Part of a small language model's weights: rotary positions.
MLP neurons of a small language model. Each row is named by its layer, matrix (gate and up: input weights; down: output weights) and neuron, and shows model dimensions 64-191. Each number is 128 + 24 x the weight over its row's rms, rounded and kept within 0 to 255. Numbers have three digits each. A neuron's up and down rows have the sign that makes its largest values positive.
Before each neuron's rows, "fires on" lists the tokens most often at its 100 highest values on Wikipedia text that the model never trained on; "fires before" lists the tokens most often just after its 100 highest values on Wikipedia text that the model never trained on.

fires on: " ==", " ===", "r", "m", " final", "ail"
fires before: "\n", "ative", "ation"
L2.gate110:128108162150160118152131116123145134150143128128154139142163170137106121133148093107117159106107133119138138119095105207121125153098116107171069111145110089126166108138132131142170109142130186130088132090075117105110091106112120165102131136166154126087107107102134182117093111137098126141127126158115110138118121150147129125142144153092152132128105134144094120122166125086060109165095
L2.up110:142121107140090089130107101143113136128098170088166158106125117154139165119132110129148158168144143120090123122097132149114082158109167130128111127142114139115140120154168147120146126157176128105113131143095123142104126098127105139101160117132094098114160122116156169188108158156146133177121116150120125162093140157121109111134077133140145142124104146156183111101123116145098135136159
L2.down110:173111135107132162138137154105118133131129121071104102154143151126131150055132123097159157122082156165176119086125121099125190128141117174106183123161121124102111105122079138128127130100130154122119097102126140114127143138160097151098146136163096098124108131116124128115128121087146134173179149109179111145124124129122128131126111126134113100135119119145121108121118139067171128144120

fires on: " 0", " 1", "ol", "%", "p", " 2"
fires before: " |", "–0", "ina", "ond"
L7.gate507:124102163169119122164147139138137120186086085143126164112109140158134136072094132109110100179125157162146105127134092140118112142136128114151150081088096145152129135123113112112127156115133121125133132106131149095136107153126136086121162137155152138090140092151119176127147107172155146130109129149130101108146112108137110138109120131136115138107166140105124118113129118108144121130114
L7.up507:133112115094127150135149117163168136169140094140154152119130142155137125103104127139140100125118135180095110089169101111098140130113134157173109081105128092137125137149126126107098125125098158109084119139114132094142137120097125113132118118143169123135136132109143118138138137122141173157123198070123138132160138109111123085103178113123159115175137114114132091099128119110149153114163
L7.down507:146154085109106132134099093105116111140135137148146114088155142083108086154088106132151141121120123104161143139114120142126125140115134191112083147162198127150141080149120107135131127096160120109091127162147132095119175118170161113172074128123146117159148130085147146131062139115123122120123131148134135100116137151104125100136154117131167113135146093155114144158134144111115133115151

fires on: " 1", " 5", " —", " 8", " 7", " 4"
fires before: " |", ";"
L4.gate534:147081139140110132086100178112109139171114127109139149154110088171088140093142125088118104147171116160141118130150150136156148119181086087133176122108138118120140150171137136124137156152129096141142155126157147121116135103127138109099105096115140129112094095096078129163099128136170125107134072120132184140170138124111123147101092113143147121109156112118142123129101133100118135136115
L4.up534:106113138141087138076180165118142117153120112138096164106116128099143189101125136139145116133129117102128119135157132090146136095139103085118134126112183118124122113160089142114144131129110098139140081128135092141112109130152167116147159162120132143169133172166136153104133110101164159141166124121104143163119097138083141169081125135114148093129141127149137125093098108114135123100099
L4.down534:160086122109130110130138105106139142135120089178142117148123127146124167100157095122077125145124147087073143100165150116123107126149157080133091141151148129064165124128154188157132075114131104148096146137120091140170115104090176118122140138119137159140135134164162100098108108094132148144122133135141127124089125123152092165084142168101153113139104109138134098196146124125134123164115

fires on: "==", " ==", "|", "==="
fires before: "\n"
L4.gate444:129163153158177144117160117125149139140121124144134170123093121087148136134122110121104104122117130169132113121122147145154141157125135092109151122126102096150092148133152137169146121140121147077099162134115125149113123124123111095125121084095122103109113138117118159124126138127138138119144140141131096146120101114150156161104143145124131154172130153171155125111122132115070096117095
L4.up444:132103109135165121117125098086166124112118106176159106185115130158096129154125101131110105132066146069114131099139154143141132152113134129147149131118145128177130119140121140119142127086134141072109137143113133116107121082114162158179112090136131080127118126160154110103103121092128095156117115133130101134109158115163142132167120151122139165141119122128101100122120127125135128162134
L4.down444:132077159163119168099132105128077095091159125127155150179161099121115112125107083132111129110116118127155146103105099138124088097119144124115113179170160117159144087116110147149159109151112155123184123151101114127128114129110109108096193148134112124140119148104138115133099136151085143141135116130153159108146110097163119123133130114139121147147131126135108103156125164139133106104123

fires on: "==", "ie", "===", "ich", "st"
fires before: "\n"
L2.gate258:141140130116139141152144117136127114156116137167131153118140097167084152147078140102070124116115160131122113145124112143115126151114113108125098153110115091083101108114125108134184132151140123119122126104100143132117116115121117192077077133116153056111108109111156159125104120135128149108103168157174107139106132132133164131132116092092178137125128129108115139144123152092120092124152
L2.up258:139139087114174118165121107155128127143095166137129111155113112112073152147175111123136115066136142119104143163123121120086104177124176117159132118084092128129122118137105138114179104159140079113145136141085125107169101063149141137153120147119102105102120129157124147148095137131149148162142170137144117139122090116147132145129140135121147120137106121099128181114132120130159080103116
L2.down258:111108129164112173107118126133112161104121107102143083093101138113117114127101106160121115102113131110111122129122106134108137117141136136125108123139135100128144178130148161145122103119122161106111148148177143116115191126125155102142149112137157141122125128076120104124163124127154105129142125105082139137127136125128063107122123137099124106112185087160121120164151131122131148163139

fires on: " 4", "-1", "–1", "–0", " 11", " 5"
fires before: " |", ";", "R", "5", "7", "6"
L2.gate556:167120123126143078152125112109134024135176107083139095131113116131129085118119115168159123158101096131090110129144162107154169115138121100132154130101165124087092102147122121161107079126066112132077119133136074137144162138129156094124091079132133126092126143093113155141130144146125147100104139112134176109119093108130142116161166095115125164142174120113117148154148142157118131141155
L2.up556:143126129129107124120159143137140150128146074140148100108170099123104125117132153131120128088125145132081122127173118091151153100124104129152128139122179088117096134120152140087094129122116132144156161156189126154125119149115102097089132125108106167130117140071067118150147125134129151126122118112129147119100143103141131099090155130158123128102190115121166129100156158170157157141183
L2.down556:121117103058104131143146124175137160127112110139152104167120125149112112125115147177140124111091159152149107106104146156118128127100129119138144121110167087146065138112155136130134114128147128099156164132136155168120144105154120135134105117100060176096147105085135115102142108116126130133109109154160136120118119128131135095117152123138094128155136124129129117098158076143132107189155

fires on: "==", " ===", "am", "est", "==="
fires before: "\n"
L2.gate256:157116123143155100120145108126155099132129119146147192162115137117106124113119116153122111176118111169152135119122138154128138147084060144117097114155069118147125128099140135166105134157136159099131112108125183114140164112132132116103106131140136138108092107149176121142131154141137149144066119165145148129115168122132107145121109131140117132144144164101085163152097143142078156151114
L2.up256:124094113134146088127130143143164131106141130220142165171149152102087111125136147123111148108105092111143105118119139123072112131132078134094087149152103110124141172173114096108131141160143141133120112122139137112138147098080136160152091143165128159116108149151137104120133071110176117140084136136123160138124147126110144139134081125102109120144161131137134130162105147108126114118146
L2.down256:112113157166093145119122144150090152135138100087132088118119124130117123082119143114155143123139121103113111118146110113129113132166174134123160139152141120105113086151125109067133136065101138147115145136093068169151106174128148104152160123089128146134137126110101116144141106146094099136185123098118137095151103110129086136127153129137144139156106139160160116137136094123153128128178

fires on: "===", "==", " ===", " =="
fires before: "\n"
L2.gate527:096105133135150103139098092177156134149162134153089159153125071134115118123152138176116125135123131079159111134069079148129129099113119100151123143156144142159090123136122125122154113109085128128076118095183125127142112135130133108178131120146134146102112109115124144130147119122146136127136131156120123096098149132087117139128154133130103130155146160159107177149119143122110122119122
L2.up527:176111102122118119142100097113134153175079121146144146136130149133106151130151141131088142104152103108149143115139114135122109136208123097160131138081142130153106102109130116172123133135154108076141149135098147168138122101153128162154120149136122142106167132168125132144117091115110132128143151111144127119115088151113112134113129131107101119189143129153099129136126075112145112171161
L2.down527:163157096132117171138152174137122121093170153097131098109185157113127105132109086101104084166123078154111136127090164139120084120163148146159146120129119162126116112120128102140132132114094137175123137127077151137138148152140099102107128144109117105162129118105139096136091159132119144132154162138120112136186138094162110134120098134149179126117147105131154155132126099104106155091138

fires on: "==", " ==", " ===", "==="
fires before: "\n"
L5.gate123:129125116117098125092136126124134133123100141091165141134042158142085102118116110114153155131097132104141080129119106137164111174078116112151121126144156135185127124148142146119129137104134133126104148118117154133133125118168167162150136129142118118131129103156103137144093127116148087077131160134103116101119126125093156169135165148084124156179156110096115131159149185125082099119097
L5.up123:129136112129136192155142137094178159097114130082131181121093139159143130135106125120100135133128157133104117113078129159113140187105122107152112128187137112160121109114176099176136078135153128149142137124142114110149129117149147123152126126142105113103161070123118154103091152151096088146126127139128115153137140109140149127146162133105108067141104123119129133126128122123144112147172
L5.down123:096092127121141102135115143139103083104136131139151112104162138129140128144136123133143154151098096151162124139150148120167110151100144108105088100119124086134124119133137133131085156183105144130131142138133134143136135103121134148108117154145133117124076112117139134170120100119157109126107139122116119109074100131154122149127162093163158146164140074091158107155115145139079105170133

fires on: "\n", "per", "C", "en"
fires before: "-", "\n", "ature", "+"
L7.gate217:172153111142114144123103100152128135110106134086124099153157155093115135128128091098133110085106154136106128125181138153117156100116148106141100152152113165121137143105144095124143122133079113128145112095064164155149117128121147144181118123108130141127144119136102140133149110163114096153120149101088142118096130106125128113152130125089154126091160174170086126162167104104121165104084
L7.up217:152095130118174105153125111055158099181114108096158120145075142151147152108132132090156124137081131173087148081107110128123129172131083160170104130124144161159103134145126146142119137122118132088098135115117113112140170138133121105167125118113146158117122137138159110134166157135179111142120154135140120131130159105141145153103160154129125146133111100128113144117159103153133142136111
L7.down217:106156127107128127123103117112140154112138135125090100130120130105124134147142100115120101147136162141139085167112130134073143084129153143131107155170112099093174154118150089151167161167107142174127108102084146143109091159157118113158141112125130139105143113130086157122120090101094112136148147128100123148103137135070139096158137147121124105073161148137149125117140138089175159115090

fires on: " 1", " 2", " 4", " 3", ",", " 0"
fires before: " |", ";", "7"
L2.gate47:137135154129142088143146151101127115140141105125102149124117155069115138096088146104106110131146127118162131144140119133167123084121125144138148098094099121150098112123120118105121142142159066130126159135162147131127125191125127126124156125156123118103152102136140157140088090144145115086143119109145159116170146123162174097119080120175135153109155105067135087091137087145185124133128
L2.up47:135080120117180101139094134098121150145112108177160089141143071150132146114136123122133158145135127158127131116120115129098112130126112146150113148120101112154118165121156103129139176148121156111125117178147115113106137141105104038110101114149132158160144140098145134139156120123118137089108127151141144182124131105110101113128150138119130131181084107122097115109080127149128100113158
L2.down47:079069116144150068125167080160060128135116138147153139136147128155130176100085124119125143143123127129166121115105129137123129132135128157135144156112204116141135125095130139104153104150137094152084163130123105091105147126095116086133115100105116139174140119154149183115130090108134161145161125125126123140118114158101113133116145141097166156152134127143095149079099139124130109134106

fires on: ".", " d", "2.", "e.", " ==="
fires before: "\n", " The", " He", " It", " In", " On"
L2.gate433:164133158153090126111144142101137136174121114083152152130130177136126085132146121164144151137116138177108070125108148103140136198091125068129123128097097117144152154123125085099166105112127114103113128082100128093156158095131153127129108140109145093111131140111093144174148134129119122134124174115148117109100153131123123144144157109117122125160127118119111171127102146112089118092099
L2.up433:164140099128102097105125112147120109152119099097142152116124104135088120126070162117109161129136143181139099173134133123158093106086145133187106159146151164142163136166143146147134115125126101155108107068135127110150129136149150122121128095139142143136155070155127103146129122152101121118163144110157092124143143145124100149126102143138102086149148158102095144087135183113145130138141
L2.down433:103133128113107134124107169134097102140120154094134142068113088126109154164144132096109110136108145136146108102138104130145148156133144147134106125160172110072129129111141140136122161164104161090135114129118150149100126127135134129137153138165116105109106121138135123138119081140120093160124085153145118142058129134146117139161103098113174148095112134107138127146129150166125119151120

fires on: "===", "==", "s==", "i", " located", "v"
fires before: "\n", " in", " The"
L7.gate106:165111133143137129163130128103139124097120101167141139174120092074165132148191164123138132129075098107153130097117137153090133113160119096141132160169135135173131158116151142136111112129170144131123143145094154145101170128123126138083107124129162144129122169107137156127119149153150060112123137127112135141118146145162130135094191106106106129112148160184167132144160075110148111142145
L7.up106:134099129138116125119107096096120173121171104127165104143092159123113134123130135123125145165142140129093127171117138148126172128105138148115086098165151128104119101149171122126146155158134198109119107098124132152179145151134140132133138138179094129103170108151125118122108072124131075122135132144117142154108150093148112088136085108119118130165129159110124147124143135152156066151104
L7.down106:142148149115124108150163136088116160121136154144118141140123085100161114117130106092150125116113152146104143082127093090123134088103143156131150179149137162138171131171094136134130133125130148164112157092122112155116127104077101140129106106139153116168089185137095133148125103140116110178087142155174141197114114158131176173128136148152154122122135119166115135121123179092116125114178